config.yaml
num_hidden_layers: 10
hidden_size: 448
num_attention_heads: 7
num_key_value_heads: 7
head_dim: 64
intermediate_size: 2688
vocab_size: 32768
hidden_act: "squared_relu"
norm: "rmsnorm"
norm_place: "pre"
norm_eps: 1e-05
positions: "rope"
rope_theta: 10000.0
rope_fraction: 1.0
qk_norm: true
attn_scale: 0.141
bias: "none"
tie_word_embeddings: false
parallel_block: false
extras: ["capped logits"]
init: "normal"
init_std_qkv: 0.0319
init_std_o: 0.00714
init_std_up: 0.0319
init_std_down: 0.00291
optimizer: "muon_variant"
learning_rate: 0.0071
lr_mult_down: 1.5
beta1: 0.93
lr_head: 0.00464
warmup_steps: 0
schedule: "wsd"
decay_fraction: 0.924
decay_shape: "exp"
final_lr_fraction: 0.02
batch_tokens: 32768
max_seq_len: 2048
doc_mask: true
train_tokens: 374300000
max_steps: 11423
dataset: "wikipedia_en"
MLP neurons of a small language model. Each row is named by its layer, matrix (up: input weights) and neuron, and shows model dimensions 32-159. Each number is 128 + 32 x the weight over its row's rms, rounded and kept within 0 to 255. Numbers have three digits each.
After each neuron's rows, "fires on" lists the tokens most often at its 100 highest values on Wikipedia text that the model never trained on.

L7.up1974:123108104161140139100133143104135157133087123146146110055135091127074151112117111145180108154103151166108123141127085150146096137141190067179143148112171121135077100113122097137153114062069078087108097126149097084168113148096104130097095175194141107149094126118153127123084149141086122081148115109181137152106119131171142137112167183129082128197119152128179155136184143182178123127140
fires on: "-", "the ", "with ", "("

L7.up1784:060114107132139112126083136128153125074106107134124140090122112115163130091106075179127135137108101241099103090120122123165124088166064145144119140097070076156150110150149073170123136167087136118054084116145107130161143114125125136085173169181131035093159101160133152113126157147150150146032141110128096107154128129188167154091103110125117072092164073118078185145090123128081123078138
fires on: ", ", "to ", "of ", "by ", "began ", "after "

L7.up1271:168086069152082146143177129074094130129091117132107151134132087149053149164147103131077120126147109150100153155114150118108106139101088122130125147132153150092154052128116085123132119174165135143138156111103125120102101096156168120116076127123127069164122160200081124152120099134143099165143092154084140164108067142116106118113141123113162171138155086137111098136145099124230122088140
fires on: "s", "S", "number ", "sub"

L7.up1835:142112132093191157134108146153145118132117069150071126126106159128118103140118101107137097155066132105119146145140121127184125138144151064158115122125118161181205134097120071113125136149120107130106103113140094146141128115140075138099182169065153093147113122123132187098135148116121182165130102138151210166119095136140138182158120133160144140144108139133106111158084128150164110141103
fires on: "| ", "\n", ": ", "3 ", ") "

L7.up742:134059116089128111042067129156110196120121118180116118112102148133161121136128142109133139142154130185099140095123102138086131105110103113094052111121162104149107077124121094143110141177141136132159124138117072124227100163147112112145138179174137101166135143108152120146132154131107169153148158134103082136128126138130176146164118156120152148101129125153100086086102143131153096100107
fires on: "to ", "in "

L7.up32:129114134165123064119137162156105133116168132106057139128147132133165184161106122150122133101153175140121152122132095088150157139102083070140149096162086178100130142089157162158107104188115145088143078129167151113187159100120113131158098164142083192109108113140077110099084203173152073131178171148133194159127134104141118150115106098151113134158100173093107090058099091130113115108158
fires on: "a ", "the ", "| ", "em", ": "

L7.up598:114120174113160138134110123128132111137139122109126124019193093093129153140090112125125079145161129108143117108117066119104157127106096177133163135121149073099144150122157109078121104087179169152140135127155122098142127182089106148190168162161134118108129094162078140060172111156088148122120104178132100109105081113153117234095112099142078130048074171077144168182098183099183068078158
fires on: "H", "l", "is", "S"

L7.up1111:100123139084190135100147152067156112105117112114126094119159141129107091067192110066109146116114127148105174134154159115130095135139144130119128148160084152132096091119065132112163141124109124167136146135119125123140152110123101087100197159118191169086088174193170081118161146148142100104098106114120098129080118173111154100164186080149110162117066142153157108124120106106115158104146
fires on: "| ", "of ", "192", "195", "–", "-"

L7.up439:120105136052094106091083129084106109159161122121115099103151123192100086144110111108100126082174083108120066118120139129184109128159145083127101130150115153120153104091133106091121177184136148177152117136135167114120174106166111118121153188164127059154087106083162108118172152146135109154173118146087106032084187150088139116166129121101101113092090169151150154096151109135114135115184
fires on: "the ", "s ", "to ", "his "

L7.up923:116046091141096108103170099103189128133110103201127137151169148103080103142033136085154158133100122120153070156163113142139065103155146166101132197154159127169110121066113112133099108180183138077093168129079063118119178132138135075122116147139163117138193152199113145121163167119116100177095150120174188090141144150057084102118154097180102137108185109101112164114123133121100145079119
fires on: ".", "–", ".\"", "'", "September ", "March "

L7.up662:160058143124198111148057101099153124141166147175192149064140216120124153130119083157099191083193090102109103153102137153101041118145129139123117138151144085150133163144141177081125150095114136110134175103102119159139143129151137120113074162139117142084129132125108146156112085142152100130092210141115084131153135179195062115097170067110126104167156164084124110146095098185114116152131
fires on: "| ", ".", "Ref", "-"

L7.up1386:087074141129092122119139123125131123151104178122130140081144140120174125206168133097130121154159083198129115131135069201110116199103168100079149118097092129124167143072142126158163095140128162129103111117145084114102161094140125196123090180141115200152092149113180100143126139115114128159151161118124196121114087118150106118144120065100102140154132156188104090168096116149102116121144
fires on: "the ", "a ", "of ", "by ", "that "

L7.up309:090117159132129144116100081134162155080113131128175086122129199103067131126120080141137090130180132113174130146149143159131093192142118114129127134136157188149136134109108150113122179148110100174147113095100077108068133087093081097094130094151188151096201134132140145197112085142160078143109198082103105099159132176145095125140113157115080117063085119057073143176150108154150106129120
fires on: "| ", "Un", "and "

L7.up1380:139105096140160187122136124094098127054133124195169159079150151134117115118115106101086114186133110079066098128142148135154150147137145072119125131113160170118132061175170121109162111139119133166156103131153108154170120116128121127120169123097136113061146095142144121141114093101150112090182074155151168157119104122154107153148124105143052125115132088064143078108105113069196140081145
fires on: "\n", "Ref", "S"

L7.up639:042097064142120161177176161126176127101096118151102160072167127155111130140112087084168147149098151113090121136186095090121128149196150132140175145151101037125150120142156103072141152172124123089126159159124120155131145205073101150108075170123158126130109141083095100007178140107131163159106182119162075139114107098104103097143158107140064091123131109137116133109129138111143142115122
fires on: ":", ".", "°"

L7.up212:188141127047142125091063138127100112112084149196048158096120134151182121092145105192117146119145071131118181100166030059178132148122108116095114105158150147098162103165075170128083140152143135091156102113135102145075154112110086135122160107112122089129101102137144109141112074121097094139165113129222113138166088114172089103193163152189136114154084148078166103184138093140179099076088
fires on: "| ", "; ", ": ", "\n", "\": ", "Del"

L7.up273:115134149144228153100061150172140133130097143089068121100045136166098108126149212084133126136185105098161125143181143142104162151169100108122163108101161162128118091135132121148119109141153130145152140107144133090135147107129125138103126153159182115171156115120134136160100116085169101100124172081124098138175133115184131061157134087141148110126103114093149117123136125171158097078128
fires on: " ", "| ", ". ", "3"

L7.up1977:104050136089158135132151075078160093104147128148118149111122091100158130092105120109205124190130122161143160128171130148123149153075119096059104146133131134196177041102097153127123107184158103111111141086099131111084087134118118119112107128098140113177162170046160167173117130167116123130151099154171151144128119176098153189151121142150128138120155078120154185133103135155146139138106
fires on: "in "

L7.up1659:101166100182127096166164128143140097118088153158166082118127169181115122130150127154158147107123088096126112122195116111173124119169101067130111114099133099175163092143130111092116136113158153131113153037125123097158113082075126096110141127157109144119160165102137180124136125214095184127157109101086137135121138120124202112144132052144107128174104111141161092141121122116114127124094
fires on: "\n"

L7.up1744:110082117155105118113155118117172171139118178129134161129136128199159104062041127160056094162153127127144098125218101106094147121158141187095157101127153118145150102142077133157131167121088185097151091098154117127122144127159082136161124149100145115140093156140122136060184162139063120170135141178192126135180127131103158165188121145157135039162117170152107102160143163121136118116115
fires on: "| ", ":", "$", "3"

L7.up1184:086147141142148066176167140125156132101071124147097148130113111144139103131127079165139127158117115140093134151152081116101163090080103155060142111138084144123145065114120184136133167181133083095144177072133123111166141091110113107125147168104112074156168132153081145136131103088141103174175139136111107174100130157072047107054227151129160178082102108073147169127112106132145110157112
fires on: ".", "in ", "In ", "mathrm", ",", "mathbf"

L7.up2341:102129114175128114134128086142141095092046176116105132132122116206119180110163106153108163126131088110101110133140164171084160114160108118113116071133129097105122052119139159100100055111136104151118129090123140077168168160099119151084115108168097162128182092134146116158132108149114119159132093145129089124042114105129112137124082094145121126184116113147099123145110198164074090055142
fires on: "(", "E", "G", "Am", "O"

L7.up2486:094173073165191174133129110039203147129131069162098109133102127170154143162165186083121143089181187136098125088106122133130077100118127132149139138066104217115106132105076147106165067193162113151103047120152169077083094160075102127160097151145137140118106076120109132176146123113182118119097169107150090148164120144105186082138109161136084162138137164117104130126095089177136121075119
fires on: "| ", "1", "6", "3", "played ", "2"

L7.up2246:180152115077102124129108142185130102076175167111122120129150154094150135168133131074163081182138165119184149093049115173125117127108117069078119107119111136116157184115152138100101132167128140159075148081121125046103106115127116080134159176127156133167121156147154101157155164140170143081126160154111178131117128047130113168106123168130121103120127146108164140177100117157140127142143
fires on: "the ", "a ", "-", "an ", "and ", ", "

L7.up1788:084147132151090109168144061121133139061145126158130117124114108165078114141103089124115111173112156106095125115169131084107072109102125106100107159159108121112112176102088128125124136092087084142108104052148137152159152129125186059185113122128101070123120194104157149104156158097068165158149129070082101137119117159136142141132146146091127103090076158057113111142099134188107115120100
fires on: "has ", ". ", "Gold ", "are ", "can ", "have "

L7.up1992:151154121117135062136152079115160112093159185095135094111104168121156088131098061086106120071164125110115134153140057105141113148106199100144161126087122140164058073103170111139075096090173098107146146097165077155110204173133133052104084144105140146081132098176120197105141125128115086092114071198128170133141095134155095121125147171191069169114132166155101122165131153069084126121122
fires on: "St", "\\", "Total ", "4", "5"

L7.up2021:105087158123123142121154126110137128097103188138135126123121123101106138153122105175111125140117094205100154110172100185083078124188172234132146167139086179119102188183143085136135125096152118136124135098142061195129141094040173143174111145155126123182143077140108147077123121088103115123171121157103162125122084126117164100074151102164159123161135108147055112136074136075115178121140
fires on: ", ", "\"", "as ", "of ", ": ", "by "

L7.up718:087127163112104097039086155112125121152089136198162124126156148104155122162108129111156090142154121165155133185120137154096081104098160159094131143106073120140062125134116123155108169022138144117168082125147051085127083148137096141125114171140114133155082071118087082117032098106135131157105168092113106137091112148124163165096128098106101118056143121157133139171156134131081153106122
fires on: "==", "of ", "| ", ": ", "the ", "States "

L7.up623:135146090158123172183111119114118100036181146125125108059126157158121112136184201160098122086089115162094123133105112128119134151117080143110124131076027132122099102143175150177139116155185091159116158167171197147136150130184060054084130110128141102082070158132135082104177142086142153151136144163145131137085049140170070166169185152117110157119159075146155078091155161082109157173116
fires on: "\n", "\n\n", "and ", "; ", "| ", " "

L7.up801:089109078129114144142134097099173122143085053125155096127145067101081157122108182117160085165097134177180181120101060146137055123143161118091085141109118121118177173118190161072063127136153104095159142118109121127120140129064160162112077162146150172163119086118119122125213153146131149114141127131114119116115115171133144122111122102081108107180223128135087132086146123175118127085197
fires on: ", ", "and ", "."

L7.up1728:080052130127160182106152086092089111142130155109182047059122089123106145080143154094166113102137130136093083118117124093139096130198163089098096119122181132059067098144115087121175123184101089213111100173125145143133117125118107160120179099084188086128047140116110121087170101158122093164157081111060162149130068135136146135104167147093119115112170132092086132152158170145155130099116
fires on: "(", "the ", "Mc", "| "

L7.up579:186133138112160123134096096139107069122065181125148134132075109123195158097128105076101170111159154186069138114158143164094192153103116139082106140055107133066125121139100092177144080169146154153115152144131106133124179166119138106140159111088118146186076151101093099104117136129139114176132170136182133150162136153115133130140120087160060120136126190116115177154124135102068137062127
fires on: "in ", "the ", "- ", "its ", "of ", "Southern "

L7.up415:093091170105129179177104147095126137166067111203170121118144101143128152106153105148149142103103110125096126135094130114122159116193127139149122102121112112088181110161138139153118109129173112164142127071104094145116109197052158107236115083114129072122080098123108103101144081151219196097132130135151104177149096129113116122150176122172133155181105102076075107067100162141170109111083
fires on: ":", "/ ", "9", "Mir", "of"

L7.up1196:144152162115149167159090119112138100119142179102071126130119147142138108127095150091104130136129144131115156146077190191111107182111175135136106115066125041145135144139123135130242186120106110083164128141172143122118173178115109167180146152140146129087172122172155206124108114090153113142091154153120117074120168143124119189118161102168096112125132181135148167176166146135125120112105
fires on: "R", "L", "N", "S", "l"

L7.up1833:132159119171087124172123117103091099166037110203157146107164119112093130115151120146165105040137160074171146100179088111098119142168120101111108155112165100125123125145127138145110166098116121103149148111111095146086096199166151181089118105143123154075181110071139182116113095156108133157120211093122120121139076156100126064094185086164092184139106097100116146123120115068173082115114
fires on: "| ", ". ", ":", "Party ", " "

L7.up1056:064110103106117120173121148203146101107078150113124071124130100155157129092108134168124191150111155069112115123107140144150075174156133127150152149163146113134137111120081135082158202194141153097093132101120182143137080154098188117119119086136113176127092172137137165138120176129088114128196109095155123122198121119105168167109118080113057116142120112101113091112153147105118140097111
fires on: "\n"

L7.up2115:100122102095176155122144166176167131122064150107149072141132134138132085140158114167130128111117147166109107149099106120136138164129075118094112112135148131145114141087122170111113131114147146144095144120048086130158146128112171158154113122124108129115217141099136122131148099122112193127157154116163097146133102115145120149207099139129137089091089119159116128113143105169105153167081
fires on: "to ", "from ", "until ", "; "

L7.up2614:079072095103163101102148111156129080092102158126141152129173137121098159150157164105111136100089136158157137092155159154104118072171116159067186154171121183084154119150105086116107133104076062114092138121137098095139086169098103082184109163136159102040172104112148095097120147191129129158067141098149173075134116152126105106133155057112094108148113102132130086121145093071185135116092
fires on: "of ", "$", "is ", "was ", "| ", "be "